Weights of a small GPT-style language model, trained from scratch on English Wikipedia: MLP 832 SwiGLU, 6827 steps.
MLP neurons of a small language model. Each row is named by its layer, matrix (gate and up: input weights) and neuron, and shows model dimensions 32-159. Each number is 128 + 24 x the weight over its row's rms, rounded and kept within 0 to 255. Numbers have three digits each. A neuron's up and down rows have the sign that makes its largest values positive.
Before each neuron's rows, "fires after" lists the tokens most often just before its 100 highest values on Wikipedia text that the model never trained on.

fires after: "2", "-", "==", "1", "4"
L7.gate635:146112122099126114121137122139165127109125168106133125143169132141140158098079100105103098131127151143073126156157154132092141176142148128140142118138135095104155116132104128073100134171131149152174120145119147120131131117087115100171107109123168146129106115128143119160104078096130150096159083120127110138128112131127139084091102110137097144135119159137122084106156097150080146127128
L7.up635:162125092163118138160114115167102101104120121103135151111104109113138131087071108116116142122102112137152132146137134162121153167144139144122145180109137144146127150106120138087172130134132140136125102120151162117118160112174115114127122142087161104093109122103148074160143120109125100131116108095138118150134138148098126117122115123111142149163118139069092119128118137126119117103081

fires after: "2", "1", "d", "n"
L5.gate529:119124094095140138134100108087136149134138161129120098135149138118134128069144114116129147102126138104141113116173092111086112130104101164097104125115169075144091126159124149135117151127128114146135124147133167160147153105120133111113139166131138112143186109129107128149106119149146127111115126151125115106124132129131084144081160124128176112127105098084097184097159185129105173095149
L5.up529:130123094168103151097063116086166157137135153098106125096106133140133130073160096124090100154157129128127103115144119113138089118143143172137161113131141118133190153123112111168130128118110127099142149161149116136142129138132124123137178114104147133154110134101079128133122089103121160138125145151080142125121107129169126143113116117172164130099124127123143152107107166113066142128115

fires after: " "
L7.gate143:146107097146143103134131166099133134172116134123122141145070145145152155110063120131105124175102136112124151182145135085158123130140163150158103133134148134128099135118187131120135183152135131106173084136090121164152114125106121130111126152104089105130103107107168115107113147143165129107091083136118133098145125131158089135110125124155111089125133145171110139100099090108150115096137
L7.up143:100115098087144118150111094142147122124142134152118101106094150145146101177124122130086155106107115123097139114133153102104113149157149141121101154109130123095131160155131150120136169156160129154136127135132129145075145103088126124144089147096132108105108113138157112091111127122095182116119130092130124085172111111115058139108118086138074140127116118111122148089162110108146095143111

fires after: "2", "1", "9", "0", "N"
L8.gate152:125093097103114124148093104131144109094156107137165125164138107173085115126116100128139149117146140108136090178147125143096160077149182159143122109112126128148128117120147123138106162100135119135125136089150087155113139104125149107163107090146100138105084125123124130163157095101133108127125145072088124090123113133159154201160127120128140089130162126123087108137110099125140090135144
L8.up152:109134083099102132181101111121107118135168136117130163116162146107150117127111095107156114104125144121123074151142122145101148137120138109128128130179137109105083097103098113128143140119173151134081116066133115116104111109148139109173135111098163074142143108134078125159163111125165145165147120120189144142119088139147114175088108121137110156129103124111149121135134139116115164130115

fires after: "1", " Released", " S", "s", " date", " time"
L8.gate512:165139084147204114151090153102117120158123154125105112135154127107137162152130166153062123122100135086121185126144135128171132171105137154117108098141089113159132151117098105096094070147152131126169134104169111098145123114134135153098124098126117136161117142126154137163149120160144129116141090138141123070090107121115100112153108119136133128120108119143123114136127122146120157142082
L8.up512:144130147153104124117116111120167159087167141156135118130128124134150123112147153108127106133120095120154162135134155136189095152092140186171143112151134124092101107151155143154148102105089129102122111138146141085120112121106148104113096140159089102147130168092122120089138122149123130120113121125118120104154087140117139091057094131100148159132091140111100084171148123153167132151107

fires after: ".", "-", " ", " Broad"
L3.gate124:113147107132131106142147093146137130136130117128093135097138110102106153099103151125148102125111104161134141127134091097104148124121124140141073154125202132130139142113113143156125096149146131147124130091170078096113117127102153131144127112115110129108134157126083153205122091155137144082142145130111184124110154075122105155122139125142094122166097096130127128131140150170135131151114
L3.up124:158175070089103125103174135097109175172097121105149126153116109127158203085130167131157137150152149121148132106105139144158112124136146140146096138141106137135091139153127144103149088126103154107147101108121169158084124116112188122152140120149159121135133156124115092142136091121109124156103072155105116108122116107125114108170142124143155117156106133120127089131141140100137157130129

fires after: ".", " |", " ", ").", ".\"", "\"."
L5.gate830:187130136138170123106099079171125107145141144095164135125167105133100123130111160146171126101139146124107112108150166123110137120138120159140133151142082176091123132164128155128151183113173164131175145123103151104099131100134131109155137137131086081135133141094115109087132140172121095102135161136158158096080146109174130110117113135092128157148137124149105120114114151126161106104112
L5.up830:164149170145159127138150116146149112123132144093101113118129146129107109128132119144099144123152080133133107118117128149151145197127128139130119126107102154141190131134114158145122114188129103108138121093120070104096116144115140119143106105083127120097132153155113127091163146101102129169095109083147129125182131106120070113077125109112177121131117076115084149123121139077166161107129

fires after: " a", " A", "A", "w", "y"
L3.gate535:136098129144119114129130086090107142136097130144129104071147163079121129130134118153151083162128132097144112130128103078129137075100115099110141132138138105119137113092125122136113169137095109091204117117162146139139132131104147087117154102164150143124142141128149081158125088120159125106131150096147151149129134129131118157126174127123152103104113161119157107100127169134134141144111
L3.up535:132134137171121129109110109115143123139101121152109127117112166067137129122128131124126111134131173120127098125148110130124166134133100100129088100151131117173091134142068100125102162112113111153130115130164111132114121148116125118088122135141134128106127116113137124124131073086110123088149128105135140143130140141150114119147122135159112121089142170142108093152127208092075108129098

fires after: " the", "s", "A", " A", " a", " N"
L3.gate796:112086114152158100127166163109121119137152119114144146099161085091120142090125118128127130124128168128083135148150097107131101109127109127139135141203163118189136130152108117151106085136170173130119137109167101109136133125136124130090072132112135102091117169129121091113109153136178146118143152158133108078129115128132101146110109116121096126128116167122088142118124170104122146115161
L3.up796:137110168162128109093149099099151129145136172150136120120162183116121128076111089124127149126207122103109121162139114138098143148156121114108104094142109090161059137162149127147120103162155114103100131138095130112124123164088142125134122124144129094141109160125107132129088139116136094122114142107115116121136142110116122114143105120070125148128119132121061114078106166129130114116122

fires after: " the", " a", " (", "The", " A"
L3.gate708:122101142160108152123116062106161095080148108131136119161135121151114151161100135136129153118103113115110098179132085123141128158085105138128136103121081101123156133167115120134113129108121165098099150152155087146119141132141112132132191140131125116127111110147163155140130155113123140120104122114152096102102186169093095158098115134110102167109132107154107118085072116149141119114112
L3.up708:133123140177118122132111127149110087120140126122123148136133122161132130081110131133116068149137101075130074136126140124099097125149135120140130111172103141148128131126170071132110150125100135110118108124136081114161118106120105087140143123136117145095146143142113160139106120129107157111139132168095126106137155131109177133128159108181104176149141128153074127117180134101170116147144

fires after: "\n", "-"
L5.gate361:154089099125139111073135085141123111137105187102083129116116105126171117102120142113102119143094150145094135137174129143111104137109100105118145130124137162135124088111100087161110139098111184124144180136105130121133095116089112120120109142140101143132130120173107132165137093140143110119133116117088121129129186174138132180135150134124154125164122106123100145124121142131150104111101
L5.up361:156123156116133094083114084109131090114120133132137145142155138105088126109138112132100142118127149147131068139115143132103132121110126123172114155120143140118155084135137104122142131158111104099125097098077111120128096115128143147125159104127103161085084119134122108132169105157138146085179153118159122126151107151191113156092167138118130114156132137087130134126148081118165143136138

fires after: " ", " mi", "-", "Ro", "hi"
L5.gate104:143106154121136149112111133148157111140134147138144130151130121136125109099103120116115061095097140128142123149131115148137086141056110123156082136115138140141138136115131132147136097137120133090097149096113118173105107098110152095104125144166145136112097141153132104145129159130163068102150156141128118119107171093115142138100188100145122122101156132106142108131109150138057142168108
L5.up104:187153116161097147132092139122140136107151120121081100137099162104177125113149099093193170110122144099119101126114162190102119132106144163132129124138126152121136081110139138142113123156161153162174174124142131140088140117092128108133149140120165115154131128145134093139119117137134101130138136093132146123097133122093128126087130112099134135136146122131138120134119137142119109170127

fires after: "s", " S", "un", "S", "os"
L3.gate351:139116079110120139124112096152120142148129141129104160119172105138122121129097126112150145129157063122142152126188125123155090177108137084165100136119145132138123189133140130171097142133161161143123166133132154080166142103099143131102143132142125155142134132103096127134131165110136098138116169118130113073171107078194135156134126127109145101101124147091092104070145142125139124116118
L3.up351:147135100084144092148146106174155142148141104093142135146148162117129119131118140147110123152093108120132136160152138149170143160121107134113120125112135117107123151119135103145127088115128170109127132116151170110109148107093122131084127084158125179110102134119102142112158116103136121118142106150089106146120142108152126137125109152093171133146143095110140118115148099140164138170143

fires after: "-", " ", " •", "\n"
L7.gate563:144104157117117086118125079166117094141123145138115141143078138166117133147154186112139105149138120133104149090146111143158085135107139080130167095122115112091084149126150102098135140153112122149144105139086127155110086112154122156077163088165129174102104160102082121133096106102142094156159118111148097119141140102117138135121139139106158136125136142102113127158138113083100125074156
L7.up563:128127144111104112114143117091134071120090134118086108115098142159139129140140156068133114124145138138117115118118147119186115139113094117144134134128094107107127142137131132096151114125124129104124108177137168120119118103172148132127138126127103174116118134133158131160128108191109120180133154134165144120154146113123165104114147117097128118162151171067151121117120143066146177092155

fires after: " ", "4", " /"
L5.gate778:151125153154109142079145128098108092145134137136120127120115163134101136105147095101148152107142137139116169112137095102130101104160128109105088151123115128126161136104160106109125109177148126074114136144160123145168115118137109126161072129125119116188139127085087120128104082108117134149127112114120151098132115105152134156152121111137147101138150121113130169114098181089128138165113
L5.up778:088112142089177110127091127168112141130153112127146154120086130113121159192120112094132153106133116149150138155147094083171117116113086134117097129108143135121120080111132137115122120114136101153093145168142181145118144123183123118081122110116112134130161106118148098130111155132116098135110123112168110134096104136121189143152154102090113158124130127082120138054110131133110131160128

fires after: " ", "-", " a", " c", " A"
L3.gate414:107105153160130120104104122155153140142142085067113099097055143109077117131109125126141189100109142125111150176139061124116135106128120173112095181162146142145110109148096135125098137126095142088160154077117125148107101097099130158123094129136179126142110128124171090127117123149153102112122128143167134109132109114133090141146103128103092128141119133137134147113129157146139121164116
L3.up414:122127102056132088121123109134119075119090116129116112121116129161124143113140173153137076145134149153122133144074129143112141094119119116141138142183126165111106121149082111135144060120118137121114103115158127119113109138114136155153117141120172137135095084117145146110117116093160138131123087102115163109145131158171091122127124118122153136147133139136125136127147137082121172117155

fires after: "9", "6", "4", " c", "1", "0"
L5.gate187:131137130099114128141107080108126129137130137125079118142204105070151139110109116103136126161174102150123181137146125151125155095136140130159123113114139124138143166108109123135142097119150091140161161087121129094122138109087146097150099143187124145112133088106120101106092133147131157128152135116159155112146135169103126133136127120062144118112160101112089133163179144171071130110108
L5.up187:141092123127130061136132120100160093126138101073129157109146168135152109073117104111155125109149161120122166109111065097080164111105099144141142138126073123136132115126112110135108164161143094122155097117108130093098118116105134135107118156171126152137127116173174097145069145115087189080129118126144126144133144117084134144129106152123112119135110127091139124118132166126097139135108

fires after: " ", " co", " Ra", " Ten", " Ro"
L2.gate230:104151131105108141127111154120184080069117136133113082158090114122158074137139097142148133171100124133129112146114145069112117153148153121140117157112124118131140101096166158145130119130129143120105130159153113081111098133152140117153128134141113095114125135131112134165122138143157133126157168093095105097137078135102114135144172152150122118165097179159127155135109140130128093151119
L2.up230:074140140119095107122114112148152132150145156118100149131084144079150114138138078097131143107106128114149108152143111135121116137146115161138119164110106153145120138167144121118116148125097154184137163175132142122121164114109123125121117122146130133106111117113111135116136115126111080075113167135074187081129124119118121134089156130146163092145108144147106171085132169147179130141096

fires after: " |", " /"
L8.gate406:162095118116157132115144117121139141135149155110123109114180138134164145127104118105131142132108082089138130135128123151165170137132125081135126149092069136107122121119076139107124117132123126113104083071131123132128151107099098118120126095095108133174086101099158118097107122106122129096063134161122127150128136107168151126133099146113145144127115113135103141153200164139085128136105
L8.up406:109140135110111116152149121143170133140142112135112135134103120089124139123141088152144169101133091109133126156096084129096144146135114101138141082119094094150137098157086115139095112052108139098146130173140099162132101131120143145157121083152154103138129150105118130130119139167120098135189128123111157147149117147136079125145137128095152113087116106112128114101089157120102132166082

fires after: " the", " a", " to", " The"
L5.gate601:116105077110156147102122111176155069135098140124087105150149110173135132074111110150142097152131136132155148124098160108141143155129148143125120106116109139170098074129159113090106155065106137078099125131108102107087123144123146123125150142097132112132110149107150124119111120156138142155119144115117174099123119145106140120128086137133088109144146140103155135159104203090153077139140
L5.up601:102128076063123143174085134135122114124102149106089161155151099145133134096135113173126139147109148097113116114103151111122150089118127181103163146132096152128100110136147111132073120108156110143112133109104109097150132106064113157077142122146140116129104162157109136133127097135138140164153115089124160136099119136093120164117103139098112139117135168083146121137124140114168084124069

fires after: " ", "9", "2", "0", "-"
L8.gate655:146134138150136114068144146134097133154101131112094118173087112131125085146124109096127128175117160128082167168104112101161103129092133115145145146103101142118123119096144088121160131146178126097174073126127143141097170186142172127119124140099101116137127106190147114106150117160150134115156134114108094131126107094159141166132135124129136156143111140119145153101145125110099124117146
L8.up655:136124153123115143132113150092136121119119121144104138127102107133134131121122106104084140111121121096131117101135156073152120143156101140128124178155083157154132105126172116127162164105133131147089157168131110142115141116130127134157120111155123100099102129155155110127161120188127099088147157134148101116158216100109093173110147124136129110158113180097134131084144133152153130131135

fires after: " ", "2", " W", "–"
L8.gate191:118154130144138130131104161121142092134117154175114115139121121170171123156121111112125131140136170081121121133134069102135121148094122094090118171154111103133129164098166140121127127106134152083118169116104145141151140116122180173106102096121107121126124099100111135164110123135156136159132104139139135063101099120106141095104125124139159137107097135151192129125123138119078131103115
L8.up191:098125087113144111111127141092144127076104112147101132133120126087126095114129135096129155127107115162158079168174072131086123133119129121119113128105174121137123137140120146120098122127143103164168153160129105142090131148160128131129130158118119116135165078111112116119124142136160157081134135182145154131136133136089141065089115121102115125059147133140150129105116099184106145129152

fires after: " the", " The", "The"
L3.gate532:140127172064171166150117083127123098104128135121121111120158116122134122114144123122137078064158141120133148156137104121105130123126183087155121153113162173140119130179159151127133156135175132108056147139133125137139171115179144143140151084141195129109130124117138132121159109142125106131139130114119119117110126143123122119114148091131134153173149152126088095107118131103108089105110
L3.up532:136166147100129150160138080139129134135139113146091089089135141121145116085154140140120126160144162091125146139174100134117133134114169107144079126145152162153117127125118122147109124122153171134126179132153154165106094116163126106143115110130162132106097132133170127149160109139158092130120161146127133106135127101128100110116160108096129176151159188099104085119138146102096127141129

fires after: "S", " well", " Member", "th", " member"
L3.gate220:127114145107114119110144124124145138143139117115102149175088158138172132153121079111129124166081109122137077143105150104113108133159083141120091117150135117166131106132148122095107135133149112116124162101121159150097142118114125146141152093125160158184117129113188092154135133124171128130133118143146116130124144143120115113078124133204159113143129143162103110151094131110134182095146
L3.up220:127120132172128133165114126140096147171101109121127130165182112108128125164123116129146143134132118151144146118058160159146126154118142142118160169110097121168135104093126115143152104139156108118133156150113136083159113124104132137129131106128094142101146181115116103116112133121143165134146143171127104156125082153117145102132117167124147136112106117087156150120058089097126102120139

fires after: "0", " J", "1", "T", " E", " arch"
L5.gate206:141120131144102150116115121074168105111153136127167094116101096138125174126099168124107074117126134104118104114130090149079137110097118130119161121141118162108138163150110162128074100094071167123131119147075119166122111166060108162121162121120187138131092118111132155160111088135133118107138129100169140147105146125165149112132122110120138147127141145134118110139143172092126134124117
L5.up206:123103126122105151164102154065079073118097134138132161129068100145066122155136147097131128128135125106178097135124086144136134118103124172152128147097104160125116153158138121102120117113047114154125168123097116121091127117089089123109129126133152157131100076108127120112153093124115107131128142145133144134135125091123105110101117063146152135142127150135121158146129099122109117121111

fires after: "\n"
L5.gate687:134133127089139085104160134074101092193120093131140149136109146120131077112112137146109114102147145100117086135147146117121136102110138110153166146113136130141123148134120150116085086136102115091142177103116100112142141109115140166170111111123089094146148133089144144144141137140128061165131116082074134147116084152139129128101123165168130122144174095122102112121134079121148097113063
L5.up687:140165136168148138140120136141114092111126112129099114122103111100137146076135093142147113122144157156120093167100145163140116123150142168103135122145127130094117145102080132106127100122197126083143129150132181125115167132167144138169087098163135120142099140163143094105154131097143105144160119176139137131143128106144093127084137115120133175157144122134146086122144180113178126122106

fires after: " ", " U", " N", " O"
L2.gate709:190099144088086146142093159115115151088166154137122136128133122142144132119144118118141135152115139144142109119103123192129162125163132112171171134183141160138121115159116109116139127144147148132128113095134131124115105105146133138117098191136122122122169113123117099132174146123147134142151133128163131115110107130110130175156131138110138123127163162169124089148151114108086113197102
L2.up709:147160139109144156109149134115148112114112155134131170124134100137159143135127144123155125157079107137054142122133125175135129146152098127164100076115115141152180162140120129142131088164159153075163155103186110137122122117112120109116132128117146152092139123138115103141106123124140128164121115131131127091101102151153139124163138145129119090159146131085106139121104150164128165120169

fires after: "'", "\n", "’", ")"
L5.gate279:128147117172095133074153101129100145119144129130105108155143129131122086106131080163148119110100158119134106119152133145120109122124114130147159094106108148143063134115101090115160100082160159138143161147110118156085152126089131135115142065154132138131146136163133109099119143094140124154089118156138108136117145132124138125118087118113086084132121116115092177160110164148105109129145
L5.up279:142132112169102148105112107116114074132118124149132119125076116145155108143102105116135126101124150136142160083106149157130153153112139095129128208182095083149117132096105109140106124142146183122153127111103162173113116139108113110137118116143124180142132108152099119158137153186151085157140102134134108122129141156162137147166139156131117138133113104135121163137147126110109130091096

fires after: "0", "1", "2", "3", "4"
L8.gate522:156155123088137130119130162080135155110078104176097135128191126095087156082136105119084104157111093123145116064122130164131125111118146128132152090152099136128136152153119128105151138159147116108111145127135113106111121110151124149095122129119128118142135158126149133155122166102093107172143138090130142121128137101065137133102156131159164076141135130129136148105158111129103124146139
L8.up522:133127083119108133122118142108077159111127158117151157138152130137129159105131123121105091146147120134142114140097115128094130119170111147145112157126116145131142123141123135090123092130118089070117067146070123127117141169092130093166120116163165149130096131136114107153162123099116074073133152126153105141145131109113119129066125140104157107090093157178154114093134133164092140109114

fires after: "9", "ga", "tra", "lin", "o", " add"
L2.gate706:129131123160126127131098111104114162154115098146112161110101169167156143161098105131116155150157087127143116120132138118100100113086148143143123117147105097122159163129078130123148104107127118117152151133123122165132125096112119104096099135127133160144142181153099143116115160108129120115137069098104145153045128088145098122090120117126105131161119092086127097113138180114123104141143
L2.up706:116128165120145107147157109119129117117117145165155140105113145162145181103088137112152150119171100135134140161154163131132111110075136166138120129120139105104148176146162110108131118145135131133159128126118093174147103080085125128114126158069146134146135190155158171128087164150123130103141131132086146160073126139142077137109128121140094116177106128114146129110125117130146118136132

fires after: "2", "s", "1", "es", "a"
L3.gate592:170134186134110138118095137127107110177096140103132141115088105117130104116141106116137114154182089114080094094144114103097149133104126174152136113164129143153105124071129135112122122110136139135120131108117141138096104110113070155176114128131178156108152178119113116126195108128124122104125190108090158130133180162151132099101125147136154115130142134142121142117153158124132113128118
L3.up592:154132097112141112111141121149171149130126091087132110123100106131114113127132088132141122138118153145144144125141117119126103145143138120100125109176100157096117100112171126134112130131161177126076136111148092080121133163144132076135145085148199119172097117082104139131152095131113125111127113149079152107056097132126159148120127083132076096143115144111107161159132102138144149131115

fires after: " Re", " re", "re", "de", " b", " De"
L3.gate528:120183085145105129141169093182134110109129123137153139156109127107116110159125149128123149160112119168154132110130109112109131122102158110128115118126087120087108091145085132132151102169173072107138156161125148123110144140123134112129116112130117124141112171137122124108147140113086111142144070138140139130152104131159142177129147092136118135115094108143130130134089133142093196129103
L3.up528:130137150165114131120157100123126147131144120153133125140131111112155156156103098136138176169148087171148110156133142151188129084117141150129101141092101099085110135128078104127135106097122117114109137137201148158137105097184090120145143127121126114146151144139137144117094124097094128159142082100091136116143145138139091126090134115140101138094137121110130108161126188187124160116122

fires after: " The", " the", "The", " It", " A", "pha"
L3.gate699:131124160121103097122115121113108109110144131100104123108164135093138124103084105150129113126135104103124143158132158151144112147109164111127105143122111125133154134120146094134103110117126135097120141140130104136133140077124125099091159167162156127119148130107113153195125098159131129145128097134127194146120169119132087124117176086100095103144136072143128111169095163095160128085095
L3.up699:104093116133135097117096135137089111130132121127137127131157150098133172071119067117091133166118136117100141135156118159119127107134132111125160124102193122131155144113129097145108094097125129117123123158158131130116110136119113130127147097118133106119088105066118136164155132090144166099135131096132149122100116130116160116138145151154100110177150125092138104113135127062150113151075

fires after: " "
L8.gate652:108131111165110168082094103112126107150100148147148145092134102186111084156131140122111107136138101175118162149149140141101139142151138155160170131121127178090138151129118178095134140147115182132119100099066153129137131147120147144104119131150136121139123136120162091107117115178128115124097168106141069120161146112106117119142125129133130174122142145139130072107124180147091118138099
L8.up652:156131125115116143143105166151133114110153159122144108127130146172167117156108114127129112142098077094116121114102120148104125140125123135149100131146117138148153139126132148131111131115155099099136145128155115147157122121095119185107123148135124092153145131143155143152077142098165094102173148084146126178076102100143109107162120149140119150135118131138171132136134094138065080144113

fires after: " ", "2", "9"
L7.gate115:178105104128119090114116126160142100139099138091124140143116108176056122108114098114125117140121114160169113137176111131143117115127104157179161123138118131141113125145113133121151134117133114143135182152098100137118067156132107113147104114113162125123084136148104121145137118096118086140116138085090107123110137147128156158156099129100166131086110103178132115097102142154103148171138
L7.up115:132102169110133132144117105079106136165091128114117131100129154139103133137147110073086130171135114141125126146114087134073153174117129126136123118192101161141155149127126141121143087154143101127104117182126097138138144114088147116166150193121127147111134167126124128096125125106126145150105122110134082146110087124126126132147119107079066137172121116113143112086114147091116090171112

fires after: " |", ":", ";", " March"
L7.gate200:151105096130151122137153108152120146132176123103114125142136120110121103090131156171127179118130150091160143101138197127142132139126103172122092132164156108087146143121169092114127144143152179096160136088131147189159135153092142158148143109115115151120148135141068138126139151113084134148138125125137117107142112139143123106109129140156152150161179141150152091115137118136115102145156
L7.up200:122117145161156130122113124153116102127133126095150128130113082091144096116145129170166116099098110147158129128127117152137138086159138152149091130110128115078191083156136090130062144162104112149131104092143163130150122151121110116141137133082118135112115145185136145104149134098153129105110142144117159104112105130115132144155130072124098137113171167148135104117108142102144125113112

fires after: " |", " "
L8.gate168:152112120123137123163107140080073123117164158147120145115136147126117110130169136137125176139142152162141123079129124179087076131121096105098114141135131142140113156138161115123115102169128126125110105112118142063115131118073109110137163156107126115137134141153118109116121181108184094130117111118148149142118115146128127135129119180113106168121148092140103089133151163098109145129159
L8.up168:099140155146163142091131126137131160156155098133152106135122121135119131139129116116080155109073103155137137108086121164093137127126132123112119189118102117125175117180107163124196134132072108143125080134090136068119111126156131147124130092086147095132187111126154135112151111141114112130105124090122167108178144154147133117130107125084131123129139116101088153123086126108144126119111

fires after: " ", "1"
L2.gate96:138134107157158164111128152147128091128087092097102118184150107130085135129168160117107143130109128149121132100145136117112111145172101140105125116153135129118120145140092148100114138111109121101126119116165124096102123157143119125094132115127096140168121125102088156133149122091114148134101122124124111129111102138122118194106137127189148129139083105133144091154113128119127115134082
L2.up96:138127117193155120134107119141085145129113145129103149106149119126154127165166118155149157145133131141090149118144080171117068151117097146114129120118172117143160156147096112101119134137057129145137164117128082098170155141101147134106160117119132124153142137115131132090122114115121130116136127125125130109106125160110144137111132106145111131062098109143131060102174101130094089144125

fires after: ",", "1", "0", " to", "3"
L3.gate360:102137145130123122110121155120141160139072153156090141126141146110130110096111119138140110125082158127147117129159103165168128139116151133179130119166126107078148124138131093095152107115161115133119128133103120116167155128082094104154145109133082079133109166084136132120154111161129171096155128119136113164113153110092104125071143121109111114095106157156078102141111134114136153094127
L3.up360:149120131129102125075126122094130117140160152123112153115129151093132157099123152099125109124141116116171134112150104146127100117118098118088124129169139092142139134168115141173111119084111126103157153132127107121107086109133097124113133074119173158123175128131101108096111130102167161122145162118165140181104102120095125107120132152110121154142155108102076094152104086093102141118079

fires after: ".", "\n", "3"
L7.gate688:117110101104130101118165090135125127145088084121140143182093120136139139139093136147140141114115184181128121129125105122118110122139166151115164117099119099148134098151162086107115137142151132112132143146169107103095162082108135123089141116132168118134178126124128104142135136125118157118097151149123119141112127148118148136120118157172140091132101082199121110153108112129166168121166
L7.up688:151154088140156114149110142126120134111070132152121127141129095120123134107122146128122112203148152095127079143118120165090146098114128150101113150141102129129095140120140110137129083110094139093158136128095135140157133102096122144127113119116090120117139112115146105121150173096134128123128127144116152138136105142116141121138135179093150093149149115133134163153127120090182116169147

fires after: "1", "ra"
L5.gate390:150122144127122125120133174103155160084087137167138132098120143148170120116144151117098152186154157115129132124159105126142117112132121133126118097138122186112083157119088091113122158129123130130134105171119127133133149136125128121124112123138124107112166168132091105076074127134101168078183096149135119130153114128127117136077133110143114152070130160127146113144121180114125122130124
L5.up390:125089125154161119095069100135127159107136144133109119134121132173150085132135114138131144163155105130150122121132167125092081110165108143085090129129091154118149160145108100111125135121138152082152104122143131115112106133143145099087118128105140123120134128128131122112114116130138181178107119108120169097095140161130106161112118090149082132118084112117144144171114128115084181131078

fires after: "–", "0", "9", "1", "2", " United"
L8.gate336:143159137103112105109113097140166152090090134138132162145115088126141120135143105152134129145105131137086138164108136153088098121129109112091115135153141138133145121121103094133157163156108132074145178051102111118119098126144060148146118127147156131089174100146087098121163152092159121130147128154130124123159098069127091130087129120144140118151118112117108124140158102136134132142164
L8.up336:139117113123135137135137129138119143121126198117117119124109132123125141125151131166163121111168117123146143129132102148182126114132116128121166156129130114063104128135070117134127126120145097121133130068109100126097147132167086140143128120118161130168163091134114155121151079106102141125192156164165121147086143087122151152089136173126103140120123103111162113165120119128142129152125

fires after: " c", "^{", "C", "+", " m", " Q"
L3.gate824:112117137104098128102128101130106118154138099125158162139095127142172134141125121139138126126061113119128098149140131126125117139099138134103162102164123095092135139093140116160126166149182168098108102126191152128130171134133118142153110105180124125154135164112140156111144135122178108112090124121126119087158143174151102152132108116130163085138117169089116124119119141102160157101159
L3.up824:146167149135126115140110110175135155121133149169120075143134084132137154149116135128106097106149125132128149193155100149118129152100123160089107150125112149135111142157133141145142136142140112138100136115169150109128130155125106105157061119115148121147105150123119164133102129148095093150110170125108119127104135113165140109128170124170112150191116099089153083091167157113131123125153

fires after: "1"
L5.gate130:088101141131137116160131084090133088108112122135120117144139150127089071188141102116123162076121131127131127119097161106114139158119154125075136107111128164185096116142095176111086143139083170086120120147121130135119117069140148143145115111110131146093113123106152124173145150130117163130116106133123137121096134111148126168147142119137163135157098139149074148137161141115105092099102
L5.up130:144136126139128125112075138116145101138119181115135125137065147122149150113136099090127158119174130136142153128130101143141102122141136147146165100111105117131169141135125124142123148126100109093113153136120132112137073166131106130096131082095115084131117078100107134110057125111121154104169136165133132169098170137125147159144154095106127181147134138158185150122143135145117155134131

fires after: "2"
L7.gate46:153141096126163129154093121127155181148160185116127105146141072121118075099120079134150146097096124108116061121127107117120143120110149146120122086111130097154124095161139106098105130089154143160101104154154127102135130093117104098120119103105144147139102155145122142116128073135145124148156126098116139110117121127115167139131097144126116105121150155131119065087132124135129105132129
L7.up46:159160149113158156150128164139136123123106146132103129126123154121146126122107099127127116132135167145164092197134104106123145163130161109154103162117150122094129151110174110130120161143116163146124139141135129159146147153113119087130106133138172077125116129165139080106076178085142163178171146112124157084110117126144157130080125146138165121152146072136120126108160120097130157152106